Weights of a small transformer language model: tied embeddings.
MLP neurons of a small language model. Each row is named by its layer, matrix (down: output weights) and neuron, and shows model dimensions 0-191. Each number is 500 + 40 x the weight over its row's rms, rounded and kept within 0 to 999. Numbers have three digits each.
A block is one neuron, or neurons of one layer that tend to fire together. After each block is what it responds to, as a language model described it from the Wikipedia text at the highest values.

L5.down594:453451539545523523400551519499517538588535514495452439480490540481485509490509444465479488463529586544456515443522546505506494481455506495509471442472512422487502510497577476480507461539506379539515537432471518543512487515466488473468460479523522531538478510478506470451485425472476468512532450529460445577526533521535496533515534517532502572541474465439522502521551556526496466497482466514508451539530494518518507403434524435443598462523548534547500551559503552451493500458587446493510447481432489516481500542467571520474441530552508455458592563492561427465515563503478525493
Description: Prepositions or particles completing a verb or verb ending just before an expected object, such as owned by, signed with, known as, released on.

L3.down83:531485548458461454481523474504544461482555463519445484540437435535481483482558542474514551592510478477531473459470499499429487435481504533483455482495496480466524466476518533541536496401420480449488519470498546511440506524541510589589492546518489474523528566505499507460532502555490403502456567476486535402474533460527532469483506499525550573503488505520513495502508485553516537477484501435475526494514536522512514540488479550425511474415483446543483520558546513499612481494496450493501473520566466513596462554458537472556403436562526444509451494474521516447504584564489468516
L3.down97:513543469493485536470542566566460499567511503530515450498564546517517506467477530453509447504518515505487516473501527528506539471454442542557517476543480430516504513537490541412521498663430503455443436584471504494490434514488419519425487525552502529519462479495484508517462592502524494430476524477536473532603502500514474531579497476449498487573529539446551455527505421504489390550534555500468403531537528474490446503453457446479503506528473526467533478509494457465487566457494543475445456547478491436476512528534519464474512532553487521471492495537503548479517469549516486456
L3.down154:440544514523506540461429469520522450553554468502501486456518459566565481477491449518488504461542519559517514461520526428531558516533491466501410466542509508478546503529530538558529534497552479564479481515403486384412396486445497535448449476487513461460539496552527566527556551520443500490445530402558470463542508601557461501484555506506440460550491562458488469480590463502507495523467496523456462541525463499472500476517477446493493534505552504478477458506553474499573519547557552464526506526464482507483521524498482517506534468490541479521455459517544503463556522514417454443
L3.down200:515431509510477575475496531469530470467477519468469476504478461573463494479451527505492496513554557482459417512464505453474490484495519466471523509481544509452556495565527500455499552430452463507482533454473405607528544563563470457581471550472512507511521474466462522420495411467533565494516498483526549513488529477565549537497532527460521468572551543472477459552515604436501477493577480554552483479517511496531479433513541529461487441534455550438518532534494476540469446460491499559510497423548462540509483484446550518539502429501518537526488419491466489434481485537470490600
L3.down354:520534497461510508503473439426440463435476474509486467512521466520533499486469535593499514461547549513538509545415525471502556477513518433454441492480500452550549493435499573470548549489522537501531494461497459521505591547511540428528491403471512441433529498488604463459425486472527582448498566533533486522508475545547537539543456562433461501517515561507508486460437504506472511549450457506559461553481563508582441505533533476469494418529505522506539517545477491549531363491520525520575452496490504525518484461492504518471461475473479499471478473527469494452524512572486518527
L3.down416:547509459509470531545523532507523464490517484445541542559536503479519539496451464521507515469451472402469528470582456574517448539519541520533446481585542474457530441517510468472441527451474480452549453505465422424440578476486529446497468448512493419492477537494518486488524472475541497508466517582503526541506406409549444486630431501523573508473523525422481440431475514538501539547513484535474554465555505568520452444496471517530483519547552533543541537551527461539498502527541480500491491510515434503450495460495477521524536491550535489498508472507403503540495514444517528514
L3.down477:487430499447421486472562524497580521478526501517477466502516464524504548494534486545449587514486557507450459462538400455502515503524444500531437489473533517417577452502564503515577516437487514547522513443510564548513459506534497523511505469484507484549523483515507450488487430508519475459463579547544448431473535484526503508412465514518520521485551553594459510557504511532462541460492456519549565487510480511589543446455538518419473498525535464457440515529443523507487457473501506547560456531495464480361463448504512511542471530601541502478513497526504525504476492506490450459
L3.down559:409537469511553526457397483462443493479578523455502528520529494520493515478473539576438440477529567578489479528495554520507542473491502402469498503464506554565487503467547518503484519554484506480526417483528494481604522540473548470508504490515402478537548500492507521515502497491503539550463455504549509496552483511409447501466507488611490538409509496520436516506516518507543456536462487455543484581433532530499484473465513482502523468536514507465532396408533495413561480472521461509533487480511561524487570430566524498422474484478542514438483479514488535499497468462507536526
Description: Prepositions linking a role, action or title to the person or organization that fills it, as in Succeeded by, President of, partnership with.

L3.down41:532502430488441511526530465528405504559427504535545512524438517495514439528494500475397528461509488479591506485547565473496443548456437501518507467457532480493534449516478482494550489511425477548492524529535520570453437501467487416499496538483479421466509465477485476578512471560451536505574488520480536534480472531502467460499469460478484479470535546515619511490471493557529508468483550463487493563452533534511551518518509517472522533511515418540506526522535569464547552521497523461500524513495552473372552472470411482469536443474543543485479515525480513499510624537442480484
L3.down168:520532452486553560572507493452539508514462483534532445573492452522527500433478522465572491507504476472483565497517485497531452471508482518582476442459489467468509549490488522492441474460544523500485484505588467498492464462496485548522454519484510519504583488469530516483562542468490437500502499455514502502495508435512543513503508445426548628475535422477548506483540605540483503460470499491486615487457526419502536506517475500448449484455479475559554489538466607527564401585477570470492477481511471465473461558473536458437552461512474553452460570493455479479504506505488468511
L3.down311:495500461519474495484544538554544441603447538519500497456452448570476541494508574485502428546498515497476456462454572499480524514454522538479422472499451457462563503519489471512563511447532438557483440535515517433428465484472448550484498495424481528562536503531533428564570456417538522463559556543518475453549485457509504463504514516554501475489482473474506517496550516478529509548560462516431496458488507502492554521486455472478516502521495441548503451436442490541473570537528579536512499510510553463492508529514556512476454444516547451535610456485430471488544522564464433524
L3.down384:565554538490574494467501526430517541514464544414507478503489487485544520526503530476476498523502504493487507454501511488535513534494509542513510500509451525439412531434502472577483432467506447478548491495513520499504596509492514492536525585595539558569479556499530510513456535465501548526520475590461496528529478509485469471493570509490488523523467554479517441411555427531548513440528540511481491474555494421504447512564548486422496490475541520523543445406484469477474471468475494513506542460546563460475481487500494470516403436538529449427518416605466486468532467507531462428
L3.down529:445464539488493500481449486470546472443504469436428512532519481483517525508504466592500515505431443444477480482604487486494501503575429536494452505423450507468478457598567506500580563427440581441542526501508511442477484492525502529518538398465564506511499522485557466523486516511518464505580490532483468441578496535509482469455545483519545446476522542535546565497507483480506481506479493444514506571540545486577494513504516485459527459607481495513483498488521447527559466542534517481539474475501550492459519477485527560479462455488607511461477544487451458510579495432501476445
L3.down566:588546498543449505483462483542431517583526506451458497551493558497581519487485458488546575438479481450491527466493450443495481470543439491533404515512524476474513562450469570525541476479523565494370515503468481468495437449450513540479483569567432501486451575452539563498523479497486480537542502521506496518497561515508507550455497500497511569413533499479540495510522517490487491483516454513600485517475545505518439513530437496487557435452505514572519547433475498500508504498452481490489481587522471411422451453483472524474554529545486521484433477460508544515512542507552521514
L3.down592:543530519457492497566471488444530475482501426571457450558481475419469470493469574496539528433482476537446536507527534542604459542508469476514500476414480467489470483507534494593528465455492485526551524595522522517412525459598515582489513546495489517493519505516498444531404477449514474507519525457513510528497439532495526494545580512564471468511460470512545491523505498539443551523539507513453546480458473497522511523438496508489587516482521447514516505464445525453478483514431559479486484468517532449447533481469525526509383496481413558564529441474504494525480507510425550542
L3.down621:441498564472485544451545573462502499491479432504497487490510464561500512473512565472604493500447491526503547488499553439475507447502541491489431538533471464462500514486492536563546487515458542542554555558544486461455543540508493577499527544467584408510542390492537398528482481481515495492485483509493520494403470503495525482528512583486473534468543513489446571475427564449520487470484518496498588504515534539439449526506438497443527512481507490459558519571475475502521490525452546508454544471498511497528577478493541467477463516459464495553475456549466454486575523498433400472
Description: First token of a new clause or quote after a completed noun phrase, mostly after a comma: which, who, opening quote marks, plus where, with, named.

L6.down111:561457500505414545495522464455519490491534491462500517442474491486471534532488469501545508458535519521531484511644507474459493576513517537467542605541403472495520496498477505472473540523579521515497449484443504513511472516477540524430417510535549432490472519486494520455499468460577448478538470531523404486551494586521484405488525511454456474524423432410516433513532489558493452472533532516459559455535574525529474495469547516506543499490490511458457514566514540478472502545536555522550581515498483555533462464495552485458525476523472507499533413507493462492536456453541463520
L6.down211:495525512462432524506490544501498471507533504567488476509470542482540431395500501480521487478548453470511517528471495470471590490533541446516477416479533470534506508546481500512429520550475382504506475477423548506570455536481463464469476560525472503514478489486537506397517514542491546513469526480473543583533480463472470425512576545516443568511446527594507470582507498483527502500475442514505497482497565520491561482493435544557511499530538525502519460541502444532519546496526440444508537510456457477494460477421488513422579553486528588594516525481522444479479454525541510439
L6.down323:495436554493464504474458509453553510589601438478475589419466542579487550433541413537514516486513501476470500527487481508542521477452574447528477452455497516534470496510487456471497432484462460566446506387578522481525491463535479470542481529483530491547498451500482474472520485538507466498493504572524474502534425485528514560518501462526517530537540512493516462520543576468499453511508472474513488471444488469503483457497466545533609494477470444508502533428506567551495524435587534512526518511468524550457553509578496550572431514525445494444448518494482526493453530462553497441
L6.down417:527481493457500531466554483455580555508508558467516551528547528487487498482479497469567476512561456466448524466450472502495503552481558485425564532468490552442490498548502411429499468486489476504443558541504519505549507518433532559553512446519446529504521511422447531496561514524523498537545554462507534490490497547500445527548552462481487549480514520529470420489454529428534460504445509559524533597483493468497477544440568429421433437512445456534498484497534515442461520455526536442509558502455463515556580492514477546467570438478436536540528501474522427460471515517538533455
L6.down522:507529442469488511485443436529473472479478479528602484495497483462505534555549560551502483472519538519493537440569478452435547463451508444452560610483458502528504506508504524506587515450461478547521456449450505549539482480527481484460558494501485502520510467501536492453464502510445572479527445440466520501525534485465470417383587457496514512541465514573488540540522457526499520581544552383527480503518545497441510456514508523500502445523503515470521487516481587480484457478508518492459503510489524418518442483607506442535557536531504497490534540460488515480435524454553567520
L6.down595:544493425495456454484549508499568461472526457502534492467448499464438524435462514511505441473508532550525521532435513525446475493417533550468515524535562464520514430539486486510488485526500454554497539509428539521549471506590513538538450412526486429516527503502455513570528487562477457568498579480546505447488549506447548511507516579459441509582497476537519357443489498529459470481571500460486557479508545453470478501483426459486526507413507471509454551510455486560438563481513515544573556508465514546479533505537541489521482441493509537521507518525531437438506528486504505514
L6.down611:541533457469520513564453517499538565499532431407547460493557511476597441481522524516524441517521526457532414525563490468576509514493448500438450497464497518493528427450524507491516536517506530478553437511486457494470540480452478539430502534537481511536524452619473538454427532476451497473495473468480488468533437515568479467531464595536467446532497478494489559568506483510472449573564509438469560521545479546496517479543490523480520485543481500452541458417451514498480538507437459542471594542558493543464420467522501503485486499550500557468582485526488482500469541490481471476
L6.down620:531519488525469524412468495567483512497514441424504517504546512510482493508570580506507467504487495503501450501506519439463536496440477504499474513536478466479533507411431445583614479522475482457474553590502461500509459469506486541510518571516445485419439527504458494524487523594482540542467577490548424555488596480512545493558501464487486454539563501512432392477447468521492498479554525543486483541463486501469429514473565527509535448522571476501517551488455435461539515528504473505461499541442529592462500541465487454499531536538507480565508535512532480480503450452530446517
Description: Inflectional or derivational suffix tokens that complete a word split across tokens, such as the -s in document|s, -ed in detail|ed, -ive in impress|ive.

L5.down95:539546536397448519500499425522501464509536471516511523514540531424599477556539465491508475523573482561496524471555468450501467442529539529504478495463432471520485514517520506518512518502438553495522539469501476457517503562536431559525561496500544529518424432542458471507482573508530479481546521469495403490518460528474541450514558540475500508560494454493510451507484474489557491556568500487480505456454446525370509547537480512472425569466501518566506462503494428468457558478495503454539458534530477547464478476409571555561566522451507492523439511514508451451485523542443495518
Description: Function words or verbs opening the next clause after a comma or a subject noun, like such as, which, that, were, including, had.

L3.down35:494463521503448472419491486533519428558501582533553477524468554437503523501487497456505451493485509530545528499448470435521505522527489513491487509540537546501509500465389536529496490551518501516470532413578464457544536536469504467491512445451465408478521511553529496518464558483520463496487492522479564547653507479487458517500517499471498460505548466439486508515495538540498497520543488501477534474416522516479446503509536433498478508517500552426536476499538517427553479491517362444513563463567523599468479564485466537564546470490473437460509499445474479497565553557516505501
L3.down38:462396490500501495522469461488492499541503474482448585492504487491516419556482498530486467524509508465491460529493497501452525517535519524511422512572527524479444465480509510485519516449411493428481504471460524459532568502429497468560469500519534522480505462439468515525502555562473448458443520520472472509487571583506486533503585509568520462532523473491476511564524439523499547534436488480485488455420537464568488505520568515577593393457541510470483480560540514517493540506431504389550417476541450556519487530511462493542544521457499497511547556454461568474504500499576545492
L3.down210:448518507531493491513456509402431545458524583526422543507530486547505515477471463521550473468597567502466498549528458548489616457528489536486484489462485477508543502558509475439534479407509534538529531515495551452521527528535447416528445542508459426502525520437523459508446519506492416417495520471471483563496639493488510510509520503494531438480514466488487489468455575527492564511513460522516481482449442474555464485509517515505524486492550505468549466460516479491428575445501466540527606487509521504526467453522573451491475563455483506486478444474545493497513473543542516512
L3.down211:530387504507520581467482563441468529579517550461508516453465523518518475476481437529529537495505527484575475446536427423459476471499446513494485491544476481513457509453491450501475409530478542508436462549536489460510467521491483476496487519517470472528463462525546487471517532510512516481469535497451488510486478514526513462548531505404528491483531422520498488458532563502527484487589469537491506470469557494514479531590509427554506516485507505451505532459474588485570499468479472415457546533533446461537414543515493533478566557459475549531603478465546504465552583517614498513
L3.down287:547532523496468470432491498478540518470500555481488422558578488436494499489496577462526444487514487541543483435558465468516490571477528494552492469537480490500475571486438451533505515537412590511592508536528418468429467436511472516449454558525496488525452527462480531472482566473512478497485502456488522503546514487524462529471549490447547441558398465505532476490528552502499491509541547453442537531547478472535512445542502526563446482521551476536562475519462548537561515564603520470495453452439509465456521476538437571494504497472494531441507555516497510487510517451450417475
L3.down323:495439450595489495403436526488508510514477531502472440443516505444502568533463517519542442441529519435549523411512517530478453547506461456528447489484493555508476485475525504495479498503499548438502527459483494471477506520501469582562445555534550482500483504579554497465564500439497491432574513424557541507545509469518410501502491537491472481400542462530478578508449468475552547497581541562486503541484482567526521559504499520526474494518558561526467411525509578559483471460486428519483471423532492469522541516515460535535498491553467472504498531460491567457476462535456493472
L3.down336:503444445498507533490467471529524521487491482490509504493458505476453515551556609537479507535510598444496498487529514460529553501488545471498460483435470536485411489542537517537475393459531481532489568521497518490461462506524495494538496444564517527494549490511541432513441492558500522500554484526540526595480464469511484465476483561494458563500442522551526507508437496479407542581564485502467489546533535461450509481518599522517528514443482523522505513488474484514505509499552421563521410404550456500440423478482474489453532492461586488475563504487529479460549399515432504494
L3.down492:431475529516542487455420535485537524470542552485565544536528523451518524572488530444520541514525531495483516519487430515485537577440457536484524513490578483491437481457505541412530524511458527549511518404505520522511502467530534478503523530575498508443561470433516442488475505490535539451509437526528431491434511574470543544540522453509429581461468505482507433508502491545483503535517534577503537502488412482532439489494534446502505500411488540493500493441454513482469555476530534434451536468459538507535436475500456479507454619531508528538451472473491462477600548460502464512
Description: The word "as" introducing a role, capacity or status, mostly after serve/served ("served as chairman", "rated as", "as of").

L3.down17:478526533524493412525515626449530535528472532448508513508502480486472540496499543487515499504542466483540478533493477523472484470494543565484419503552546469541519528422459449470518457487458469474531445555589539573453502541552490453523494552520532434594474501507459532529558419494522524508520477511482523518459521535498533450580438542519443512431554460553464547505524504514504449525474454529472460497452499475425489557524515490519532427445450489425454545516421453500469490516483464458449514499503492483501529513496515474598510555496521516564523463430544538473426410565504482543
L3.down46:565486516537519532500522549497498452522484468475502534538517518529500504428508482506457444479572548464473575556549465535519540492552495536468488503509413453478496508459498494540490486509450509519498524495538444538490517495452507510489442553547502577574408479506506487557481451478472539528509546574425424439563459477521439503489557518488495461595494508418494503463585449459461542466508461522471540445483545481417465490535467438431531509507451490486510506484538413469487565455485533508535489506531528538460543435499461579462490492545494462509632471551482465472526499516559568465
L3.down215:446486427543522543428441571477482471544512444511482477556541498553536426425492549474513491517494545526533472538470495530531529439552466458519447452485522472521491419492440507579472546529485462479519498445457527485528474455517525500561525470508490545573534490482473556455471471488418531472521536545484487468482521451564546515547518497515552598463534514507525483470463424507489512537508499514497547526492451453485486471549532591544510498560514525458463474412460506521425533490503561533549537527442506484412500559532526517494478567454411461487524441474435515498550457594536466511
L3.down232:492462496535507532483549566469450573486486414409532523504537513465526473465455507489557475499497524553438530526504500468454468485485527505573538504474486520513531457497508470484443474529480510450551546501526431499446573527475480510517454604569471510499470469472542526426546430550453527516510489469448511555543563521542474450524541465592454580532490475556503492427479539438465437493546496505554564534489443502565465506552488488438554495450472519413561439495496501482468528486483500598531519499521459514471534545519460590556508461491474533449460497505482505468519454411536488504
L3.down296:447539495455488515499449495456514497517479545585394416557504429529504545469459538475543500491486474523437523451481551454540492503528549543566495559557483509522571446505459418526570471433533522503504538525497509452503532494531510508477569520548572418498524468443498480449492456460490508502443543519523495491499482519498478528493432565491530520456523515447471465510409490500449567485514507514597431519504460517451468483528530511481490481446509522551526547497494451566537494587477458526477467541551463519531531520513568447536519458407490569486505484531474522459529453471534398561
L3.down324:536551504497436504524546623526484498495460466497491411503446491510477549443503487496509490528478470481515523530509530532519459499426512535423487501540484479495444469554442426520529482475471479494467441534432509549562467490540518546472458575482446447425571509546482452491549464382477503521539481499534505545516519562526392497500505497531574536456585536496523528503459509538494545506521509460509465468514460431546520528547448547548472497487520458520504537531528541514520454455573485525582507543485445433467483469515507456473547469545506545518586461445449512484461467548430526552
L3.down447:453444574481479461523490517527465506526493537513465543526500478530428491465514464504474502515445483536477572504490389551501491546432503480504461539552517463502517431560520548486549561483500567522576493383475585437537468455546542484506544498488502473559549499510507479496510504527539536536564411463492562526433537498483434514480500550485490442495411471512444538512492486440475527404527520477467488505592396505497530474470540527504496493477537519522490443506569444490495589466559437558492482535476499535454533493499451522582499479481499463490455565435529483513531523493473492515
L3.down484:510508451496553512399590507544534472526562428441502521418547510557459497485465495546551560599553500522489429528492533502444544536533511494515512561499500524467550513506459515519488493442486467524437548519518462485460530516516496477507519555568485475492407535436484471531530549522439492522460513526531470514481458489521477434480514431537523526558608548510483478494461474452553443449443533572487533476482529571460525535506452464450538492472447453466460543524475512488534513467527528545511490593465484458501446504548576529490471511505446468510539384537446496448508469469495471470
Description: Word-final suffix pieces that complete a verb or adjective stem split across tokens, such as -ive, -ed, -ing, -able (protect-ive, attest-ed, memor-able).

L6.down35:529517492531504540507509521476489512500525413453478455522387521394470448518510488482470519583499503570525477500523531466497560509555445429481577507454496494489481476559448460558492477481509468437478453522436476494510515562532466493480591540515443419460538532475501494531526497520536516498521523462542470567520464470585503563475470560504491515513554466460497545475526432507510585528473521541490419477523449500536541526600443515443529520541526573440521518473494537489521504468458486547404528418517482543471507559526511475451495444489441533449543490462497549530500496478526546428
L6.down51:499580496495563510429511460543568578561485518549481496539539559576540498543526406464434538477539542472500439479473496497529481514453481494433525482458478437599481491448550538462482491514464494497411518493490419515601568534531563499458509466556529499462471540558438596474490541490487460546520499532487495512436463484495497517571547507484456551427457474515484479472555494417498508517522496486485527517483480440482507522482445574574500499505471481490484503470549486429493508538467498437464543521434448511507455522548492497535543473465455518529527472485506529416466488584541518467
L6.down66:503490476520526526494470461523468466446520499457511498479509556526507527532498484452493482515552496550412479491484539479503557537508513579484473534503521486514470468489505435537500478509506481523483530503512528458480546468534564498495461526481476521550523464469439541500449585441513583531498454506549512436480452519595490517546504468496569519472444468529569510528450499471564438511501512512514543428503486512474442464544463432550525461469455541554535509505504537532491526509448520420463569503508417526492538531545375460423479474488476438461515511397499569580478564579501591407
L6.down68:480526540498542495605519512475463521457551515474538465498436457425517465545484546522497472456485578480506553522473530461475469492493546544537530497466480400533449448477529543537515461515484396522525436492498528511527505516484519493481425530585413594478545536545466519552509499473499538435525513507583501570547439574507471499500474565613491512511512559497539504503509521558526453543469511508508484502519503499493470503518415494492455540451475505390411448510470491522440490445476507546491541455465518501521531515515473446487478495460537531470483445465434498547445487549467563551
L6.down101:537484476494505526471568569488463488565481534495504476493478466447555427537517468480495499530529498483456509453465559485482484452444543546492485524513467468534507559532511532482476420569471357505438443519444517501518524434486465501508522455539541589495471428449433481567568515461510488504545549544499506524539505475506525524501548471494519510529509455487542496550541491489477527454546480495508476460486519427488545545546489488543574440582523485504496548469426536492553541451509471438580538512451403527436508514497431561497488468492558504515514494538491500491445509599510393504
L6.down159:554508561487522492464490576504485469461433522537520517469470427535608456435426479510444519551520465522499539529516449509526490516493519514461500507483551487483498461498468498491528468496490405588501460468484423445503532437516522509474493472520459558456448532510524564515435615487533560571503529415570490575459539427516521506486424438519522479495437452516468449483482501507462475521494536476465583489504628515511477420520554452497566505487516536515483547550507459520483509449482547480516447393519564494544490537513487503495504478513474553530488546516504524522504472468497540491
L6.down492:490529561486442455548495490552512536528497512501533563582498531540520465473521479520481521548525503588445488544536495549551544517545474461486541540539450449517442516490513574463544436504520524438547410514510566482466554466483455540473495465469457549450495430439495516600507509528528558513432500532486533467532520503509452499476460473530416481497464412461507571522531505480483549412446548415490503560497507515450441555457544511496469517473545482517468500488494544482520532496502469442537546487546431483537427514466474458486549580515478440511444520516522438462506511586442485457
L6.down586:453558520421486488474542475493482512519529455506604465521396516462482451496516476508511495491451502508482429443467476510517479532541489503552553526547522441493440505469491511490462408520470426556451463533476556507464515441513539594466551458557538521490513602483460517584541519469467573482483475508444543510493506544484522475465528528514542449525489499465516542485514482500507575598480519480479481492503469485475443491492517506502599533532483520531407501459467519510506476453433544437561505502500481436505468530585513488475465513579472498528619438532564508457503483567487508477
Description: Prepositions such as on, at, by that attach a place, topic or agent to a preceding noun or participle: book on, inspired by, coach at.

L6.down11:491464488444535473491471487505504516615496478508504534392466505511509518491478534461475543547445502486488481510560446429512505460556529522511562446499487481471443481498478539431531494541540299495512577425533458531507523562477437509575478492401532469495541522511419491437478526473470533486515562528507539541460544487467554481554493528503514456467548528541546563459527498514505526384487475534475524481544470548516510466463501507477552525598560459489515491595474469473493489483535533513489483482481498553492514527504561525476507505452476523509529492475482493519446542490463498467
L6.down14:436465497467453436449487523509534412445535442484509446523472442535562525536468468493478461505501501468494509532520499630497501462487474456536568539556568493485479560517514477521445456555411446489402493489491513542559473500511506486548498545522499531482560464540491464522447516559424469447525454484435443529507480471538519513553504446471542495522537473432495498539462510494555534559482492577515518486495490506478470450583509544482495483497541414548504501533487460535556532513457584470524520503543540454502543502405474604535540501502572510534554493517516489505477450435495449457
L6.down61:474509489496497533503492476560513492442534486542476395487456497535503562578478549534468545509435464549545502511450492499462507469460523548483483437530461520532468497504492582493455597505497495503526517453520469489531473504452494470530488513490589564522479493506565513477473547561485545503467501513570549523488537477477536483507475467597539514493492443566524530486460455510575472537511474579439480438481540501527555524455580454479587478529509444465527506442452493578440434478504523389487427507485500600434530528445482481513509467427455504509486494503524467476469541522458511407
L6.down181:483535497420497569501496551496508489568556494539562415554521486483505554513450529489487447484519553540547544527486483537473528502543464533493429523535486537521498509490594544449464507466455495502494465531591459541585520442507438466514509480548546431538484483522408509541525522551469459423548458434536483501511468566491493560495465496507483453466465443501456494500490470516544497503506390508481536469535505462493445498509496516464454578514530528404536504501471494473470578476487430466482505424439521486546511491528406506440513488593569537503510441456551504475524516556481468537
L6.down242:528521459478468491490464457494439477412531501548546525526481455490557498576466512537470488529541502507496524444524435523519576481487514492501550437532496436508501494562514535565495518522513472440467418466548427479536539436509457559538515483499568465562489578557471506467533510488546550468545468498431527457520506504575529535518548526493554496487451493461527539499492456420464543568537537506445471477421533446563467470526511450518477462503504401541601463414513505567462538521451488444532564490473549505475520542476541465485421475510504482484546521466470391517495489509497514496
L6.down304:568512497473428426516487517499562450516473454530522483434466411465442539471447506455460480561479434535526514533496580477490504471520498469502479485539456428534500496543521490486483450490493501479508518510505481487396442428477508532600477524513482525448542465505490495466511461543502516543527458550487469537515483478544588520416577458520448580523432551508502504466519473491504573431528454517509468514558506414514491507546528487512527532510536560470583503441486538514482481549500537563491544539548575555486442484487519503491402559469541470536563443505448517490560570504472524479
L6.down326:504514520509538494529481509473513505494523548481457567461533511513556470490466479437472470470553536524502517500425486451519463485451466519525518543543496484481512520473508549569533472541469562569523493493526519476486455499492480441515493460411525535562466520530518469484499456459541514414533429522470455536504477501503541573470490483479436465516508431514513440523534524532501494489636477461451565539477509478533559541600489445525396567493618461465473521499508491500542440568508559512507523497589427464491493453483580481485501545468496522513480475419416455533509474515482495405
L6.down450:493464522398446515507550553524419508466464492518467517544464476531487481574368525526493468517509504469513499542502536540534514457527544500488482484496567445523496480507537503496466517471450531493506415509450493485460528464462516480535501505502563523531473493508454528490491506489531511476568542457497491504543472523582485494463436477540471541549511526440515486556422465520434458592542510477546569530541503564518460512486538481506532466467498458511515495463439602532530513477396427409558505477442573498464496481468537503443409548525503548533614521550504438545476500494494512470
Description: Subordinators and relative words opening a new clause, often right after a comma (as, which, that, because, if), plus the last digit of years in "In 1945,".

L6.down9:498486485535459531518457518575503505539571488406535523503517488470480491565569486501496509468461520445457400507535504457432470536485486517600537540504473452522480549487506501512548518522462500533493465484527468515474565576484460422489520462472499475517468446539475455487539522534471554493508438466543490477517490454531526431655524499478532477501507500503494548540546462516462527494435467466510492408489417444470528472473497477530509480514519403484470477579527558465532573515503511552460487464546553518534493494502470529532571499507487493443522548424488522526431533401564566492
L6.down86:569527526484535535468412477492527524501529503529468496499461546465505452488496572514443519424528510455492484447521599427487512461533489581540455490511449471503509448395529505510506499502473400521483451501478487523469578506491553511486460506508516504487494514431461547458472519456503516494529493523594589471567448544550501585482526485507467461517468525461529488449483521504447485548572511477461505434483507524482466441533458522495508488444496523448545449537497538497505536465511483402470571469524536545476527511407559432460460509569611540496498543512561566518506498531543526473
L6.down374:503476429502510476508536495492469490461524437532488543464419558582483518471487483472444499486461509508521501544508467497457539458515499521453509474550517481542438483487537492611524416582503514488557482449554478459501526514469482496469484560515527489485522475450531485518512494477565478537490560521493537447515518577478529612495438532529538470528497452506548510492574544431525446488536568555495503438533359508563520524496507507481465506486420547512523421375480448533442517516490428538464530512507536556454434472494480520523416510455541486519500538478517517466520556547528491485
L6.down396:496527542487473491468513554547561571492493539493398521458463481546496520513479441536486499504464479511497449541543535524505517457524446445507541473523463479471530505506523500474465580480470548442568409466543486504493475441465535475591415430479545524470525449502538564598446461478507505491447566504564509568465466452492507532586553472558487497584502473533474537537471455546541451498511491536488451521525395481512536513455455528451462496483506478476504519467533524518483480498500478533510503448514530560519536508434427555537517505423623513540460490457469519535435467522461486478
L6.down508:466486466438559461426470530430625464540532492476520543522421558540546460590540437581502478487537456511464434507489541492459478446472478520517486470512543500446520500461478476512499463522464528448464518516539570533484473478474435473404508535530471452510560480511526447406511465544497472468466546497497473538545497567559610544485504496506539479456507472491507515469543487499502579501492536452515505464531477530528474483519507529557529537526506449467452539479466489464559521502527527498566485517553500528535504503500503405501564483529560538416488435509411499517561513456422502467
L6.down525:472463593493437454506529489499511529498544503506458509500438525449507405587481561438486475573497453464596462483480504472543491460537484522458516474488512449479517438451540601435439479433547450478501521526421456492483601499492485509509485459499451539437434500482564489560522482569473499527419506552481523526526553497567538512493490587517483477529511568503487506493488469502454497550534448463535537488509506552540438508502471471509413520486497499528488569478476520511471525442458538466495517527490505515545531554565479556479586555514413564446499500465471502520470525493472519556
L6.down613:489465590487570505435504513552569487539520487463423550480453461526527529473485506510519447570558527547512518505551546530489479487498475512537474463497493514592429522458509486538464482478463488479415497467469471506494546523550493524495479486589504524539500509528498516427425525510457523486507478430515470469557505499532547524455529399563521478532475533507441531590518426456482532476491536499466474537487570422472505567485571593480453409432539531468438501468504537437539529532517524502473497470481414555520446541477455529537439503518446506467437516547464570485490471527480517527
L6.down623:472492489473563469452499567476438536572485404506467491452509470500472482553553512508481517468568482503499489499507560484530429526526576580503513544511551520498432536469569568462492469537489496418521452494484459458590536492447600528454539481546505472484419508453447471517487454500528445450499467490489495541580457523469538589492521479510511548417541479533525477418436498513510458525538512513547517506427534461545503475485505510608469488412502546454503490476531423460478468500434513536555554486468517482511563511541502520468480529476500508507530443485562516511445541534544489464
Description: Digits right after the en dash in sports season spans (2020–21, 2000–01), and linking words before a role in biographies: is after (born …), became a, as a.

L5.down85:487397484495424471499475551392535513488492552485496522525504480502480529556457531554451516477474490503520553529484465483508551431453529499532469516478480509515538561486437561521514553527482454533492564424514468409524519514455487433550450544517492473536507484513546442515504471547494506511552569512488515481476485434528521456510445428532484525451529564496554486530494534500532504523515536561529570461518521462471480468514443545546532382505480479481462545569518535443515391556482493537424398529539546468496522500598475488452483573415495520476455532486553531499504507486492494509
Description: Function words right after a verb or subject that open its complement: as after emerged or blossomed, to after began or continued, be after would.

L5.down466:575478476492514557525454465457456476510555462502504478490415534504521543428543500510465546497492569494508411484510556501458528531471464500531494490461550525533423496551544470478542554542464481497469421476474449501466542478429504471532522554438461440490502475509429490525508515446468418463482532419522512475505476568606570460582541457616429528481495467523509513486484495495500459460462456545514502505580531508447486528543507536471512436512568466490577542506465485502492547507590438560519490480523547480460537473540554493531551517522518563452496449500483490439481556509498502466
Description: Verb-ending pieces such as -ed, -d, -ing, and words like known that finish a participle about to take a preposition: credited with, linked to, known as.